{
  "num_hidden_layers": 12,
  "hidden_size": 1024,
  "num_attention_heads": 12,
  "num_key_value_heads": 12,
  "head_dim": 64,
  "intermediate_size": 4096,
  "vocab_size": 12794,
  "hidden_act": "gelu",
  "norm": "layernorm",
  "norm_place": "pre",
  "norm_eps": 1e-05,
  "positions": "rope",
  "rope_theta": 10000.0,
  "rope_fraction": 0.25,
  "qk_norm": false,
  "attn_scale": 0.125,
  "bias": "all",
  "tie_word_embeddings": false,
  "parallel_block": true,
  "init": "normal",
  "init_std_qkv": 0.0149,
  "init_std_o": 0.00351,
  "init_std_up": 0.0149,
  "init_std_down": 0.00152,
  "optimizer": "adamw",
  "learning_rate": 0.00037,
  "beta1": 0.9,
  "beta2": 0.99,
  "weight_decay": 0.32,
  "lr_head": 0.00435,
  "max_grad_norm": 1.0,
  "warmup_steps": 484,
  "schedule": "cos",
  "final_lr_fraction": 0.1,
  "batch_tokens": 131072,
  "max_seq_len": 1024,
  "doc_mask": true,
  "train_tokens": 1013000000,
  "max_steps": 7729,
  "dataset": "wikipedia_en"
}
MLP neurons of a small language model. Each row is named by its layer, matrix (down: output weights) and neuron, and shows model dimensions 48-143. Each number is 500 + 50 x the weight over its row's rms, rounded and kept within 0 to 999. Numbers have three digits each.
A block is one neuron, or neurons of one layer that tend to fire together. Before each block is what it responds to, as a language model described it from the Wikipedia text at the highest values.

Sports stats table numbers. Digits in sports statistics tables, mostly the appearances or goals column after a season and league in pipe- or semicolon-separated rows, such as 15, 4, 14; occasionally in other infobox figures like episode counts.
L9.down568:497430663515538577521626503466426600509492471459510463424528508454572436518526504490451465524440508453490581441530413486595493520455462423507518527462521550491425524561457478506527471505492452533524406437510524509485400455485613407579483483450519576529532435476557416533410450480560496574
L9.down731:573528437456519413467475516552520478518482422478476505498487489456541456582539421510492478515472498454452472426491525471566512511468520605510481548530549467532472550527457517532515484532600479522454462429474492584607505510453437487576514496438541435454477473468431461515430509554508553505
L9.down856:466502410555511509418472610498425381552528499558545457450479496462503548432544557543551527354591427553468513594573560499492535574467481466475564480535439543507406506495513465392473399460484481482485551509513559440454500537492431486491448478558575514550490541474550560562514459431580546473
L9.down1484:386489551494487500419501573470479531486584411524431537459473467517399511486543455545551500546493524595446479500512563456460534532570447497502533468471496482432423548499515460459539506472470501493481545524459537537508495518538460401486428498575609503502583552427506408446514476491460457461
L9.down1560:467406525508549458524474501542571467575493567604425483513512465453547500444490614518574472518482518481464561497533554518521489552434530542536492434495473509525545424473514404514510510436432490390466544473544598559535415474641440531558462490433446479512501471544557554533563495504447477509
L9.down2014:465451477395554451561453614412496508538473518471601440510474569502576408561491572526516429472505573498460473520539466506522473569515584446580504540523518524536440487452509495486582457513533529499525557561491414491513434487518454543564572467421442355582646520506523447550556464537448523499
L9.down3613:520523592665429478452489547512573554470549480402492486494552524524412505527511484505566512473434412468488464528423437442388530609509510568591490470598510625483439529471455452504480436447486560435481465514477424515538555548481528508532492439441564455471476492570500482499468503514465523513
L9.down3679:524482591397530565475508578495529485474552584508485518548512449488511473466414460464542574430556511573475515501461501464548494506486547487471487525557496411550473543457481384559548480549451489546446534534503485485457536528543482509630464483479427563519519445518470511518423534544462517425

Descriptive role noun phrases. Articles, nationality adjectives and modifiers opening "a/an … [role]" descriptions after a name or "as/is", e.g. "Austwick, a New Zealand botanist", "an American bacteriologist", "as a Press Officer".
L9.down64:570511505484434557569443556519478397581582457552497564564458498468424401503468530470489548527543504506417420397484503403459482500556543443562485520510458563440488439431581497453488467485490377440522504494492531520435497506642545467504538542560514458488539510435473437496427523482479437566
L9.down710:539560482470439491533549455545515515602519594520457555475469409439542538542477417582450472514451516536609622539579566522502407458454466511537530487528460517523445432534583460562564539471552467435457463437489507472500419543444480552485517478433517522488502460581498546455560514492436463562
L9.down1404:507593564446533539502533493571491455544484494454525546491475579481433455390466480418443458537463487489514460439550445531476385435494598419541510519455439452522475504526451445476489395512544548536587578473459471444365429575471457510527506499525494535456427539458422475484546518536462454508
L9.down1654:556494554551451510554561498572488525530613450470498464472496473507389368441519542483524441537469479445395562543556476515439539539496503476486433470551505559461543532479496548569529496500532520524509476535512486470487477491513503412520530501568579481528493588418497456570504441462531467481
L9.down2172:457480450422519524514458520485485421568525501564456485554569452514530501420555581473452477520672544396505509530518399491413519441509498439547444513431447567401487452450514472500428459573455555473524556471447452495512610529440406617419450482542473538532401562440472421567481448555508481468
L9.down3003:461404511550455609497452516474475516590516506496430527489515492481455449493529580552527484633596512433536515464559478574387490471650534505441557512477401463524441591529579612515613387502521479555442479517434409540394380422531476607572530575468540607460467587437526511496531455454470521568
L9.down3297:528520502499391525542383487483490511497526477539477402418565547498480417467462465396574466608470517503508493529535559500483427512469543522536584462401524426571475523491484475615530489498527505435512572607530547533579500515528455428599474578524525452407552545517482574457479478619565525519
L9.down3354:525517503449486485512506538584462431539475514555443509533552533485547493469473538502495531502513486533480543518474490509510454488488550581533497493539443542534510538459530497481515474460557507515487550566507619470569510555562574540616471543378531538530528562553474489481438509505533448420

Clause-linking connectives. Connective words that start a new clause or sentence, mostly after a comma or period: and, but, so, while, however, instead, and sentence adverbs such as Generally or Previously.
L6.down1843:508561537422444436442423442475466473517422440500483561532463475516553550493533477554492505491575437458505457509454479474397510474521425498550556498489528526494604516545414603611565495507569437453395487543511486590432508537449566521465434432486527466489563460539504567427456537513555504526
L6.down3533:468539539511463472514451556557569601451533436464525503550521546479498480532406586486456549471458555529460457539577521521541566466507415478525429408526464586579603544470470503485496471499457507502453465464456491491456588499497480547536512625505486509573438478480575444399491490480489472552

Word and number endings. Final pieces that complete a word or number, chiefly -ically/-ally adverb endings (adiabatically, logically) and last year digits (200|8, 201|9).
L5.down918:515426462427494540534517489528590528436460520582524543560544506503465573582496496488470528485603573494501538576469560520494489529544446567604492473481510554416581583479490526445448487549483444447398506451462570525481558579569477542474546478454550506434434509510390505586423512549410438610
L5.down1242:481510447575469468552484544523438542493466433533506540507385543486496562535494519500439536495472491493496567543546503502421488441535460564530492461496549482479706500491451493531557447480388479517415456505473492507479583539543503555478603514488435516505545587487423405403465498553533449542
L5.down1767:410442535491445455556557595470555559440545563492414622518510556498485456486550514528431490491502585468597553529548584473507453457454448563503420427519493465472518574557589535515598499555545503492509485445541498514489462550474468566436540508423491451459460529471520555566488425466505470527
L5.down2183:458431450517478491479504368510495490428460544557521469500488510642444470451449612397576518559518567490498487572515509466613537524559486519451489463392580593453465487405428562500500510528570496438433529559444530487523506516477490526475536486500490545490526448484439482520512508653538484568

Military unit and operation words. Word pieces and nouns in military-history text for units and operations, such as squad-rons, campaign, counter-attack, positions, Division; weaker on scattered word endings elsewhere.
L5.down1003:527422496607596511496506542391443504507393583395560534549547489505501520513532467544461436510439425457453473520487462494468507555540476534531497498492495498533491501495541514502429483457533506603437468431459496512480456596470504520389537512536563502537438471569510571622476501563551444519
L5.down1200:488588504499424622540549506555496498456499544602499504527455486565486508555446478437453508529468526517507538416529516556454502477557500522483533491507527571570490560623454530499495448552459504516415422512465503525496594550488556547511533443425482519504510440511557570512516551474512459430
L5.down1447:475533528536468502496546532469530465583489384460402486417576407455464467470519493524495461498510525458474486554455565525559528526511565401442525526443453485457397464592495496460427505496362434471430570499450586445509440495482425456462490495429527521492479376528542479460512433555454538617
L5.down2293:401564494464469532478549460482439444514544563425486517404559563491557434580508461562407440529495388384553426488458472519456474389446556450462583439458591481560519575531583550513449488448534493422515461535533556444508422482444407542568484553445530435484516555572465595446510547514445585483

Leading digits of years. The first digit of a number, mostly the 1 or 2 opening a year (the 2025–26, the 1979–80), plus digits inside table and stat numbers.
L5.down1186:525496426510477512436512517520511461424447431535521406445533569531497384489447512544404480490444482483530537496558523499404598532493451447528562595547403507469513501554553553454457502515505535521445517410570655614528470496495432470521511506481476519452520517526469610531591473492499446453
L5.down2066:526420495565510514514485471489529558595539500613505427437537428555448534517493526553443537542554485559400494446443495526527579468574531467616506545424465526505453439409553509410454537485496488459535541441524507486508464580539567409468498610485535593552561516404465577534543455494497465559
L5.down3919:579521528495503455528483536478497533518424377523503513501526539543497444491537616547442449477450479438573467428493487422477502480533538563525504627450528427482495509560528461535532527557566545539453518483442560553554515464576492464480437565450391516420529475571529519480465528533559498455
L5.down4011:519504470466480487465365596497471511445398567441488545495520485429473580473500559484561461546504486565511521562511465558479521503479575555495529476528448487465496374516476539527516436518411420462464475479426448449428546433501464565553475489497537534527475475511534572472515493493475481503

Leading digit after "the". First digit of a number, usually a year, right after "the", as in the 1974, the 2018 FIFA, the 1st; some stray word pieces.
L5.down1540:382490511595624458454484546565366390487538486501613521460542488533409507514479573505444529432522520475499420497552427479470475417477498479511432531507492500518460546519473529514595502553461482507484608520532466502501437466485457497520479512515469374454521667552551507457451498447526460566
L5.down2499:489473576479489510487517539500520540556447472477381452448519519498547578508500580528470444517558522542526509541548562491408494547442513489519493504548531546487449491566603510457517549623584520532452637516440455455526543451439474374451502517497493458513565491578506534514489482490480506558
L5.down3114:504509564543483396521426486534510554547535597530499514432417486514511462439516589576420522449464437435516456558422459522478516479437548553449472515516418427477491474465441526541465514555456498503537557548412572581528440511604521432496480487554465470500544560535440539504510427392488537578
L5.down3183:522466476518421431516490432446506471510431498474475522439476461449565426491386544476611503468538587460424513520519512458502443521408377523560524544595516472565490549522433482489484517427449435515517498486506490593493474539452554390453517519557490442569466494512474535492502479494524538485

Year first digit. The first digit of a multi-digit number, mostly the leading 2 of years after a month and day ("September 24, 2019", "= 2020 NASCAR"), plus occasional word-initial n.
L6.down1890:541503491500420411528464434525501492540398475466410592469591478467480479518429551529445412455505533533503460522537539532496535459530543437432492479620507552527535605545512525557589517479465548444480485462536524541542555480526428514488437479479398475523526545442543567440568555498546527530
L6.down2508:498531584386524454537505562498508504426460435560515523528504468548526563509442476498480470504547452342509581553509591442460434537473592425513583488457549486518448447482542487577514521478460526402507503513452485527526508470411473522443397530482451530476570507531529517523485475464507499494

Continuation commas and conjunctions. Commas and "and" right after an adjective or verb where a sentence goes on with more description, e.g. "warm, tense", "searched and cleared", "mild, moderately"; sometimes quantity words like "most" or "average".
L6.down2033:475458488425473541480572494503530532508445468476550493523532542510446567508488545558507502549524488456457490549520465520480470492535474526517502466506465446587455408407532494476484521459473500433485539671504437527536505566510522555617420504496456485461511520463493456540543490481501520496
L6.down3325:510439493439479414513536560441467493364509469512472490357552494545493553455547448428440486515517474506585415418531471536548484536461419502558521527464463541475342468486480563513509470534481525573371521483551521452518462514492537541491555518520524522507442500541485495381521489496481520516

Year first digit. The leading digit (1 or 2) of four-digit years, especially after "In" or a dash in biographies and histories, e.g. "In 2012", "1790–1796", "In 1880".
L5.down64:493458507583561505408456519574540429466581510445463531519490514424446572455422517503514495497532560475440522493447531384568519493472543578509535420412553515469424381518537552541422420463414459475475534492451562456514499574435435494383476589510543497482529519510537518481459466471478494493
L5.down1266:424467586544545568512524534400560484539469521518526489611556546406568512630554480427480569523435525518474510544541500457538540470487486527482426520470421510493503485528556576414479608583502533524481442547565517476519479514524622472466572472495582559524483466448521511522517492491640442544
L5.down1622:438509525489601547454481497471503444471494495421511488490530485484425467438500473557498519500477551478568466527477504585365529566549525545567486488539518469541542495521499492541454504515488519456411549506423497511407589482460508441519472572472474502492482508556515429528482518494543471480
L5.down1657:500491548507558531561443538430416434473497449529432518537474513583567573494508520465482486528565513502530487426501496530505537474434438534596475508514514490528457494527519486512444395518494413440494488471571528522451587509521546518511492448488535583485441513547547452563438493470484463396

Word-final adjective suffixes. Final suffix pieces completing multi-token adjectives, demonyms, and possessive apostrophes, such as blu-ish, entert-aining, Ugand-an, Ital-ian, and Collins'.
L6.down789:519530513596550523512494502508541505532505513468555504471538497520488421512576503517492564458450527480409489587456461513563509460606434489527414463544413571420536486526532386463573498417483635429496494483503483464494467541542459481489636451456424478498531605519496461490504522399449610555
L6.down901:599637505505476474544533497571553544469607480474462461456602528532538495494497478625492527439520426469538495472469485484522496517470570472557511442499483544504508513494561464527405485466514571481372468495470474505452491535589427610489551534449377451466413511520500570556503438563587481542

Mid-word name pieces and digits. Inner word pieces of split proper names (Buch-ar-est, Ar-mit-stead, Col-er-aine) and single digits inside numbers or years, mostly in lists and tables.
L9.down743:526504559568554526415493532471434435537390394507538447481571528474488532398540525499346463418573467397547524546465520403544512459401568511521399451609480567491445416474476532461525509553438588484476522472480448465558472468523468496491526520565431555561582488536532488592540450603382448457
L9.down925:499509489508525512484482474453504487439439531456536519433506535571504484521536463567478445404468519421467487408463576438501504574498554529617556533444466430429572469422538429507467575478532526519537521472542382558426556407463559429594500528590528465397472586561485487500461533594504535538
L9.down1145:534457540482537517478524552450498540498440475502478515470474469513458495490525520448467490352550506499525483469515506551553416466494457500346447551553549424560532509449471465457482498426453470452509512497471453497474519506469545421511558515538488537452462488462443409535514571465481436434
L9.down1271:505473556527507517536407441417525441561440515540481548573456507575463573529455501543458474498504557504509448545442574509500482375568547442406530544490537552505511479467410528538468417455472432492468473480511460538537498572491511512501516471478495546460475550488522517459554554535480510515
L9.down2381:491554584529382619471476441485465478529480428461497407435521491589602513512512509492482395506459465512555463466482421512488497581486458522464485482515567572510529489588516487576515531436462469540478534489474497642562492486487581575455450480536422642496482462502478517544460538515568521391
L9.down3286:568590514527517510432519503502461436508475510487378462425412471538556524453508490493536456487540531567522573554437504500531514528418539561438436509469512543513474552481516544637521509467506626518574485515479503500485482495352561484548458604464519570408535501543508496479495536457467523505
L9.down3337:509549422470553422441447510516463564465460548543483585560538392473473521490566531567479484462500554492494480651542500588494586471572500460482592511493473478530504394533490489607467453524433511495510437424588518501561521503508487607544612564440507513487512534565450460443509439524445463486
L9.down3607:558521453469532574517501462553445534512483558579446608473476473476545508457449409561593393393536562519455555499475498549546500440505420578495508407475524373477509484378423454543410494448529527541443408576533517503462496506493487548577575508543517470501577528542506444527438504498486444472

Clause-boundary before new clause. Commas, that, which, but, semicolons, opening quote marks where a new clause or quotation starts, e.g. "wrote, "", "stated,", "so that".
L9.down926:509547446479433557482451419497464406485455487482552540500537564489497553444457525455500586538496525529539531484525565488385610443568434574504478531526579492549678506464450526500472497499404440449436532489499549462484472496514520492509468466559563448435551436429546470527580488505453472487
L9.down1235:406497465499436513464511541432490482483426489443508481494448536430432514474575495400473531525555345541514536429554557394469559467544456472495479513478496459509500517452409507437573483427446492567528450480488415469485494488500598451451528487472490474511487432530564504467529517557545525548
L9.down1345:511581479453508449527461552566557452565420506453508540535481461453537478570533463492475477492626508606501466540539474499430578384564579428529517493540534493471465590501502577553580538447537487495504543473622434557549475469430492484521431527433443456483551543477534543475507487471460471506
L9.down2832:422398513500495548425467535546492497571466459444504417503536526448453479492520477555514549554548552542527576500502485509454525531586522517472499426584523574500589532529451517474556511517426471441454494505537511465418513425445558493522470499515491479540535372456560449538502512463517549585
L9.down3072:537455445475472458420463581471473559443453455466460450534436536487539521528533462448451581533458449488542560467574465455543608427438408500488550482488583517549569465379520480420538557531591520555458476560447382486476481382486624460572550491458532459474461440539505466429574367558441578567
L9.down3139:578560446501397479567523455496541498493482518461497535482512540502484558517432527420488557514447557547489512521600489471475558446542391458472503443574564553571571540531508466451525586468376515496445514357453491419530447489465448552540453486526545462451486454499466456496422425372447383431
L9.down3720:386474423586390558463430493484529526504531447488531473499489572493522546469480506619530511515532507541468571473544445533498609448521527488481495448479569497545641538487495584487494484411439432525516482487565470465452554426452456465531521491494496540473479488509533548514520453486481521537
L9.down3955:555439528481489459515474419458498509558553475523479516418603554589481501480480422527560517586486477599502464460489513479471508530414495471489469427451414468431584473504478535505472534488443428446484540485518503440460478427488380446568479403480572542524504435398510561503458486529413461462

Coordinated adjective slots. Connectors and intensifiers inside descriptive adjective phrases where another adjective is expected next, such as "strong and", "warm,", "one of the most", "a fairly". Weaker cases fall on zeros in table cells.
L9.down485:511519482430478520498579453490480517524526503491365508481537484524440513390518436518574475516456496520494550518609530603464492441470379519514516517522485460539482535550500476495509512540540520530477474488470450515468493449517397502479455530535402540534610447531435471535547500397461508402
L9.down888:463496526457551526454430439481450441550404489507523446509495539430502514476570476391456451503479419496530441548630491449444555508479511427577472484531495511428525535476426537482490483445471472494482479513543404523460488574516436584450463457512532469449502441425458476414444538474469530463
L9.down1061:411464481499486502512493512465565577431567379472536536502493462571462549432420521426498514534497433496483502445573597548436496430485508557594423524461564487483512434500457538455417482475479506566521531548452544544488437604588498433442478451466519422482573474505394593470493457581477465456
L9.down1352:497440529497557428469459553471463473492460559557412448525449498487498500452545502414515557507463429534558618469434568446496518516495535437443463518472450591608539533536472510458556546424570556530518480535472531563437367510503496491492538562413514574488522541455568617457455569433563541479
L9.down1797:424501497463532530464505383514532517479481454488515497463517502524476530580523499531566515503596521495476448576579515537442551576541476474454492430510492551493434476470431523480633506470498506438527517496507511448575600491471514433515615457589500481501622476563472426424522490500573546453
L9.down1901:448519455560480567501421485518471533496471519526525577443443497554490561488543455554477446523520474503475523460488493430517569467487425480563565479473437510519549473539484533489564461516382518520455529412469521527514497525557530556462464465525536479495524532584501519460535545441456500465
L9.down2499:521407552490460519528517499510513536525499477530457478599546423509508468467515516545505486452461521451574562566602523440399585415502449494512447416541498519553583469480432583534501519513504512532548535520513433471544526450468448617495476547494534441538459488480485459501397432476510469543
L9.down3198:509496511481501521535433468470577536433562513511520534475439496499503506488433500508467558496510597440510434541525467500482544493524518481469471507407460534502457463507506471339434505379544441445410441469520545504509483470521518509508589524532644438622597526504435487532411467571446484529

Possessive apostrophe after names. Apostrophes marking possession right after a noun or proper name, as in UK's, Tokyo's, Corps'; also word-completing pieces like Sub-mar-ine, Iraq-i, Chile-an.
L9.down45:489544531515464481528532575461478612428525506537508382545487436510503543470469472530477474448498429580390551483419547528521457536501467422507552400483533603468613536443464426457505529362609465583483557513445597449505518431615449516517493477558518481516480453564549491484491499450435532531
L9.down956:545496467569549503582475424408465448499501467482466474447517477488565566575537581582482499559479512445495517481626430436499495512425465478498534493460550525454493520560543449421483577491555487557483469542471479483485527506525501529598530428555505497575434488521540474481577461396515537529
L9.down1115:519484468420488609413541599521524512431494578478502373512457544527586440571548567449560489636492578584477424557531517506423515490587414460451504404504479481469524459539506497435509478608453529467513461565506452437502468515521466499469412550496511513540557490587527438496426526387501475451
L9.down1702:634590469461410499565533596543526426456537492449468408526541547512462517559470502494520514521512520467469514525534561507457429533444506490538486503364537497422377516518533483519396496524542469535429469474550416485447552543514514460449529441512469521415455467519456510527537492484532473491
L9.down3120:504422474570410481575468366543561380505474528541480476527449500478536531438452548461541548486494532443482471532426549528449518480445514456566506513444546491451462630521530560492529513576533547499542531540436532493439431466399589561469442446436496439408474471514477514477504466554568423560
L9.down3294:516507544593506446557456489529585456508493399508509502535496477525498535499472590466495529510475486478438553366506523519446493476479469459472566496530459577405535533472509450450552465476513389532456485519527479472509548444561502498578552573543521459433539491575546538514532493599613507409
L9.down3892:521435488526413530440560507536575427487498499483506437461498473465372482506493489539544588496524474499507598473420494511512479648493468589464497443470326548502427454432608483453413496528466436564455547559479473488438446412542454525500488556464572490483507545472447494546461501597539462489
L9.down3941:415478476549568591448521377460448526577457494475566457509452548490625587513489485470476554554521476428484566629470572562511494421491440436487411478494537565522481435479520499407397490525471491486533465494368415518467522464490516585528508510495477555529480401512432488453578470385404444521

Career-step predicate words. Words in biographies that lead into an academic or career role or degree, such as was, served as, becoming, undertake, graduated.
L9.down208:595459631457479525446551511526564487493354504468582467512524539409499477428564492420492531564580490377551564455538523435455466521519503525444421473472477521523536570442575481433522440519464452449507481537474483424435540469421546581500588551506480492477627457515472523625480435496532501600
L9.down1138:568531474435525533496445532576494537513444550488526401430464551501599496526482462439519504565499517577348462558477504522457555518491567486483427491587512500499450476498523458471509452508447516445561503509596481506487487477450507575455446514470556486409377523430509513579592470436513505472
L9.down1666:489475539505574415468475586464500500532556397495571487462500435549444500466520564380465556527443435559456477522511475485515500527502408511531581521444412512496488495545414512517544571494501571489527457481503551525526539502384563383490460485496540446422459481486593494506550516507504444515
L9.down2085:605502496357515576574481537508451487435423514489543512476512484438476513482473478484545518435545520486500363489524465417518563509471463458508468505544407417488488531486539401506569496499511482498525467477494489540527571537507442523565501535517410437603485496527493588474525569463540552572
L9.down2448:535484584492443485523555531611477470470520493495538487550405394519529375410500540462454495472373491497550538517466498492432481562449521495480455465531440449430431534428613495511509511546495549500573524442555524477501419440475498463499518457526513474448476514534395590505494487591452474522
L9.down2462:567403541365594479561523537515437482499539502475379519556491423480456409498509532438530421548456511501522502454517500556446557513486424542486464559527540553426464492553439516495457484470551454531462447533548487406497504506533538552500524489535493528500501534508495559555494471472526542511
L9.down2762:577590479489482435536479484561431514457516587486476520555497530526571500430584509465479437428500527476554465518555588569492491557487547445534544533607515550530459502476474539539588523474513506468547523450442590385471531513526534596447525507497419469460448447536455453435417392445494462522
L9.down2935:523441436424496512504609642543586503427490560474508474579495473460462491481467488463531418532565494585465533534514478514607474527504471562451443587583498494444480518466510487496408493538530465567461495468516495576518493398536414485522530536504561445473470458574436406533484594395531532450

Adjective-forming word endings. Nationality, religion or group adjectives and adjectival suffixes right after an article, often before a profession noun: Russian, Dutch, Catholic, -ican, -ian, -otic.
L6.down1587:488455404568469446492467462558558594446515508543501463512499629452531469604535464479613478430501469515494526654454507415549545540530495562486537513507493470494539492529444560589527587472591538523489482570531571573540558515428520509500616487505461474486528569446486463427506503541484492521
L6.down3143:536563482509433412474468508481562451579482566452504486468470579484533458537518488597458503385466359421503443589493512442486481438518576491548448486513563556524490480551628419495455450516567521457410599590417533552536469526566548523507475486475501593582549481603548541398517471495448544565

Predicate start, numeric hyphens. Words opening a predicate in factual prose (was located, was appointed, now, currently, has) and hyphens inside ISBNs or year ranges like 1987-1988.
L6.down411:528556491494466484594437487478454475580444540471570540549553480497494566477457462482473441541566550468480504460477413579440599550561516522451487503472509490444442548501415578463426465633552535545578582469525510446452537441522463426410437555498466392548532501512486551422549435445504481486
L6.down1694:503467551497468428450455468494400511450621439497478544495445415441520514436472560527590453440593489547519468502551478461526485476601569522446480496529511464504505450543391461465535453472466564578460492407531494474488516466474529455477559465484532554436509502428530587476426559476520480607

Sports statistics table separators. Column separators (pipes, semicolons) and digits in sports stats tables and league standings, e.g. "46 | 5 |", "8; 0; 0;", plus scattered mid-word club or team-name pieces.
L5.down403:552507555514486517518431536513433408355495474616545481505490467422484453521523465484533442571394420456416508426491477509523501486435521464517483461518477456436378483521483615507547511550565560546551483532515454479542527493520471474394538491535489474508516482516472520450541600529582509483
L5.down532:471482539575536438510591570517402448531466470582458502451551437472512488490509455470549576442561529575497493553543539454366558458451488555548468513575526452579503475481608513623527525443574418474518473463395503520459474566486457534494512480480555491576486470558487512474572561544562461475
L5.down2444:508662477541485550477507490511508462464482451449476469510506598443501454592469468451523534544515489481523450516561576502498429505533586508450489535511582440481400509494400533573565411450449483565534472444563459414493471540527548504482447598556520468502571516550523517534515534429538484530
L5.down2610:548550484513456523608475475501472447507494540561479432480533460579525445523432556385554493555490504606483509487458381498458493545462515459614520477519526438478378585576435506447483547479542544440386557507449528491479458455416460445558519508434423508519454467585525442495474554566443618515

Leading digit of years. The first digit of a four-digit year, usually 1, when an earlier year appears nearby, as in "from 1970 to 1981", dash-linked ranges like "1917–1947", and year columns in tables.
L9.down600:486613454519434470521538516484459556581340497504437579447452467445454515466568523520461531491507487576587517529480555424516476479555436478520445564494448553427472609462556527412528436469502506541539471485477463491499470567462458536472520543465492494496480585502563484515569490497562476497
L9.down645:522544419420600483561487464425517514496464432470502467448497441461418483475522487535492533501576497531523458470472537524562512438568523554557551520581552503492420579482463566407551500524416557492523530498526493490509423443481446504441512460465444653510430493525488518488562573519500527555
L9.down765:495458448539546450504513509508498568485458533503518504475446509546523527530445401530514498474527475583558552501481533481495494540511504537513571570496477487482500551552510510558516505493540494651453540515552489434637420545481440474528492495508516591493512412491504506424527547514522475437
L9.down773:441471545461414482542586503561449481491401528443543503490399421442507521465454409448571448408529550557439540535510495451477486401492491524536460546419490476523555403523518486512502469590444525511492546477462508529543534587576517512488482556543444539580526528448565534535478576589561551434
L9.down884:415474418381483494512431514520399620542512490477497483472518506556512497433497562525466419551491539547505458577509423515575538486548397544560578585528423365529440511460438559486451481565491518479458484456564482428434541559486454559411518445466390551515445458474527577517459504546508547582
L9.down921:451501519548513478536458507439463407503474497471496586522470416524425562462439459609450487468531469551465529391469492482551409540667432544579591515487468433465514571434399470503506461544531492473475457501585544460547512437555529459490515537471513499462403596494512431556525535477519591553
L9.down1464:512408419490472543563513520493516517546462569544506552596377440535510489410583499637479572470496523506488505422460501487466484549561417636563507529529502467444440472499478484506455432453469500480510465507495476515525494534582491550473506565484468570460409470477480435491470645505487472495
L9.down3773:462487459529494463474469572598529618539462579491498524525514528468472516520494506533461470513613616523436523463514516528496548515540573483432554492455464522453441475534486519466523434506549509590487441540523466491538565490564502493428603571547543469394536523511482514537479548472554472456

Early digits of years. Leading digits of four-digit years, mostly the first 1 or 2 or the century digit, as in 1853, 2006, 1894; occasionally early word pieces like In-c-orporated, Pa-ol-ino.
L6.down700:537552559411514501570437497577472549562431525418479488479365553537328473534409538443532446630501469565514534492495482467417460516494477535530499475475475513514573506528492547591468410497462511593499552486553484471532464474496530466445523415516552571450430559473447444494600474488481536539
L6.down1593:515531507490462600425539509601497496427464533601550541575497537539483548557464426532466421525547554412422516565465566466512539561444443528560459521502540558457517465452586578440461484501513499601448504545469552390514485466548572455377567484525505431574598493547538562569517465521479395477

Boundary punctuation after clauses. Fires on punctuation that closes a clause, sentence or heading: sentence-final periods, commas after date phrases, closing == of section titles, newlines.
L5.down154:557547507504608508521440418499498567469523534469510561465513471479501476492517574462586459421495523485500572441437516544502443576441483526514525406412564472473624541493538490533451551480455563601466516542470422454465487524542586563480511471505517468598451465442565465486521577555520530585
L5.down338:485472574538612442497463415485448516569482480578483508632487422530421386534485512474433517447553546494567473557603490538485563501486550474620516476581493509549423503492481477447483522572464496530484604455560504424480468567569424431550464580496430365458487407505465499465495458474557472535
L5.down1068:552464555563561439443523564468553548443520617463465514486478440469568506461462508422567437462472425480480539543488547480461507473471476544419553447434556485456674544492535543459426431490433523620476490488478482489552471526591504559512565460519497422555441530452591465498488476509416555497
L5.down2254:475516508507472511461491507473510504540543519528491487520453486566508465524533545551499448463580381455455526524504528463438384470469518473554522493439491496485564574541558512441501405407474492430502465574432532528549513503528517374428459556461435487551524438464452551445504517480545502479